From a checkpoint of a small transformer trained on Wikipedia.
Size: width 512, MLP 2560 squared ReLU.
MLP neurons of a small language model. Each row is named by its layer, matrix (down: output weights) and neuron, and shows model dimensions 256-319. Each number is 50 + 10 x the weight over its row's rms, rounded and kept within 0 to 99.
Before each neuron's rows, "raises" lists the tokens whose logits its output raises most directly, leaving later layers aside.

raises: "ische", "ème", "ique", "rch", "ions"
L3.down750:45 52 56 53 41 61 49 55 43 47 36 36 48 60 52 58 57 46 49 38 47 55 44 39 43 62 37 68 49 56 44 58 56 46 53 57 41 46 53 59 56 53 39 47 47 35 36 52 37 52 58 42 46 60 49 47 53 59 53 62 45 60 46 51

raises: " than", "er", "over", " efficient", "ious"
L3.down1102:26 54 65 49 58 53 44 58 53 63 52 55 54 49 46 52 46 57 51 40 44 72 48 62 55 68 58 55 50 46 47 43 45 55 38 41 49 40 47 57 50 54 32 58 51 66 42 47 49 38 38 50 53 38 37 70 58 38 48 50 43 66 54 34

raises: "s", "de", "ch", "ting", " service"
L3.down129:49 71 61 52 55 51 50 58 56 69 57 48 38 41 33 62 35 45 55 60 54 53 43 64 43 43 50 50 42 46 43 43 56 44 46 63 62 44 42 52 47 42 48 52 39 35 55 52 63 56 52 50 48 60 38 56 42 55 41 42 46 56 60 53

raises: "ture", "ship", "cious", "rs", "light"
L3.down240:39 55 62 61 45 63 63 35 50 52 41 54 70 45 61 52 35 47 46 33 39 59 36 44 53 43 38 59 42 28 39 55 42 53 58 58 54 49 46 52 51 44 47 54 54 51 45 55 39 49 55 49 56 53 46 35 57 55 57 60 48 60 56 37

raises: "cy", "cle", "ter", "ille", "ts"
L3.down428:52 63 53 47 45 43 57 38 42 41 50 51 56 40 56 53 40 50 43 37 61 50 24 51 47 58 58 43 54 52 43 47 69 60 40 67 41 57 61 38 37 39 63 38 43 54 63 36 30 47 38 56 69 47 53 57 68 54 81 47 50 43 47 39

raises: "ed", "line", " Guard", "age", " culture"
L3.down2514:48 48 58 42 50 32 52 63 55 47 41 39 62 49 34 61 43 59 47 48 54 53 44 37 51 47 45 59 35 44 52 44 39 48 54 53 66 67 42 40 37 52 63 51 73 64 58 47 34 66 46 53 29 56 50 80 39 57 38 46 53 44 33 45

raises: " against", " for", " when", " within", " at"
L3.down1519:50 56 51 59 43 60 43 55 42 55 35 52 56 37 42 54 72 58 35 52 62 62 61 55 52 45 44 52 38 63 50 52 49 37 34 58 51 54 72 42 48 42 37 61 27 35 36 61 56 66 54 53 45 51 49 45 54 53 38 41 53 43 49 44

raises: "ir", " first", " latter", " next", " course"
L3.down2451:48 45 54 37 31 50 55 59 47 40 51 74 53 50 52 33 38 45 36 41 36 57 58 38 51 59 59 50 30 36 38 60 28 54 41 34 66 69 56 47 59 41 41 65 38 54 51 60 54 53 49 49 43 42 47 52 60 38 21 46 58 51 57 52

raises: " period", "piece", "ancy", "bie", "bra"
L3.down1445:68 44 51 57 58 33 36 38 54 44 61 55 59 44 54 54 51 37 69 24 63 60 34 37 50 48 48 35 40 48 49 52 41 68 34 63 41 53 62 48 65 62 65 41 48 59 42 57 57 57 44 40 38 30 49 39 42 38 62 51 27 39 61 54

raises: "man", "ward", "mani", "young", "wal"
L3.down1734:74 54 62 55 53 42 55 48 52 55 56 47 42 43 45 59 51 49 36 54 28 50 52 54 60 65 48 53 48 55 72 40 45 37 55 46 58 58 47 54 33 36 51 46 64 41 57 52 42 68 27 46 45 57 48 51 31 54 57 60 45 58 50 43

raises: "ended", "cher", " these", "ign", "nie"
L3.down1380:40 53 44 44 72 57 52 51 58 38 41 58 68 45 38 56 59 51 60 56 66 36 69 53 37 43 51 42 45 38 58 44 52 56 39 46 67 51 43 44 41 62 37 52 61 49 52 38 52 50 56 64 58 53 44 50 34 44 61 48 51 53 73 50

raises: " Independent", " votes", " Communist", " Conservative", " Labour"
L3.down1620:56 41 50 67 35 63 43 38 45 38 38 32 56 62 54 52 46 56 52 61 53 64 42 43 45 47 63 44 55 64 52 50 44 61 49 19 55 49 30 31 49 34 54 58 40 36 22 58 50 47 45 55 35 47 54 49 34 39 52 41 56 56 44 50

raises: "ta", "f", "tus", "ff", "cy"
L3.down1205:49 62 65 64 63 50 54 65 57 59 55 31 46 43 38 48 42 50 66 44 57 24 30 50 45 49 41 48 51 71 75 45 52 56 49 33 55 67 39 65 42 60 60 36 49 44 48 35 35 50 58 49 66 36 50 46 33 65 36 45 41 43 50 37

raises: "des", "de", "di", "d", "ka"
L3.down652:54 55 37 49 48 74 66 44 50 62 62 48 55 51 57 46 44 61 57 64 54 68 62 39 53 43 49 51 47 60 53 53 39 69 25 65 48 49 46 45 61 43 38 54 73 70 53 40 57 65 31 41 56 79 28 56 20 38 46 29 47 59 60 58

raises: "man", "men", "ische", "ler", "ster"
L3.down2528:50 62 51 50 55 45 64 52 68 59 46 32 48 47 60 46 35 56 23 81 55 56 49 56 46 72 49 57 39 38 48 44 54 41 63 60 35 44 43 54 44 53 48 50 45 47 54 63 42 70 31 57 40 55 57 50 34 40 61 53 59 51 44 45

raises: "land", "aire", "ity", "ville", "y"
L3.down1961:39 50 56 54 58 40 51 50 33 49 48 56 41 48 45 73 51 56 62 41 55 53 69 33 45 64 31 61 49 56 58 46 52 38 60 46 50 71 55 43 51 44 41 66 45 41 41 48 43 56 35 59 53 56 56 54 61 48 58 57 37 57 53 64

raises: "\n", "The", "It", "Born", "After"
L3.down2282:43 46 43 43 35 54 71 51 52 36 39 76 61 48 38 52 38 54 56 50 55 52 63 60 68 37 49 57 39 58 43 40 60 59 48 49 44 55 60 45 59 48 44 42 49 57 68 41 59 37 58 55 54 45 54 45 40 63 47 31 57 58 50 45

raises: "ful", "ed", "ly", "ron", "nce"
L3.down917:49 51 30 39 53 56 48 32 31 52 42 49 52 34 41 49 58 65 25 60 59 48 46 46 79 65 51 52 32 54 49 33 60 63 56 35 42 50 35 48 43 58 51 51 52 44 48 46 38 61 50 34 72 52 67 45 48 42 44 53 66 55 38 54

raises: " |", " Pos", " Event", " Season", " Position"
L3.down1920:49 49 39 37 56 66 33 68 40 60 58 56 45 43 48 64 58 71 55 53 55 43 47 44 50 48 54 50 33 53 42 53 49 52 44 56 53 53 50 56 38 41 47 29 61 32 44 45 46 51 39 47 36 33 35 45 48 59 46 45 67 55 48 50

raises: "00", "3", "000", "14", "03"
L3.down1903:44 58 44 37 50 55 50 57 47 51 43 38 51 43 44 38 51 44 46 62 41 53 56 63 36 37 54 52 59 64 58 47 50 32 52 58 50 67 40 66 30 34 58 58 62 56 48 38 55 44 44 54 61 49 41 47 40 54 50 34 31 46 73 49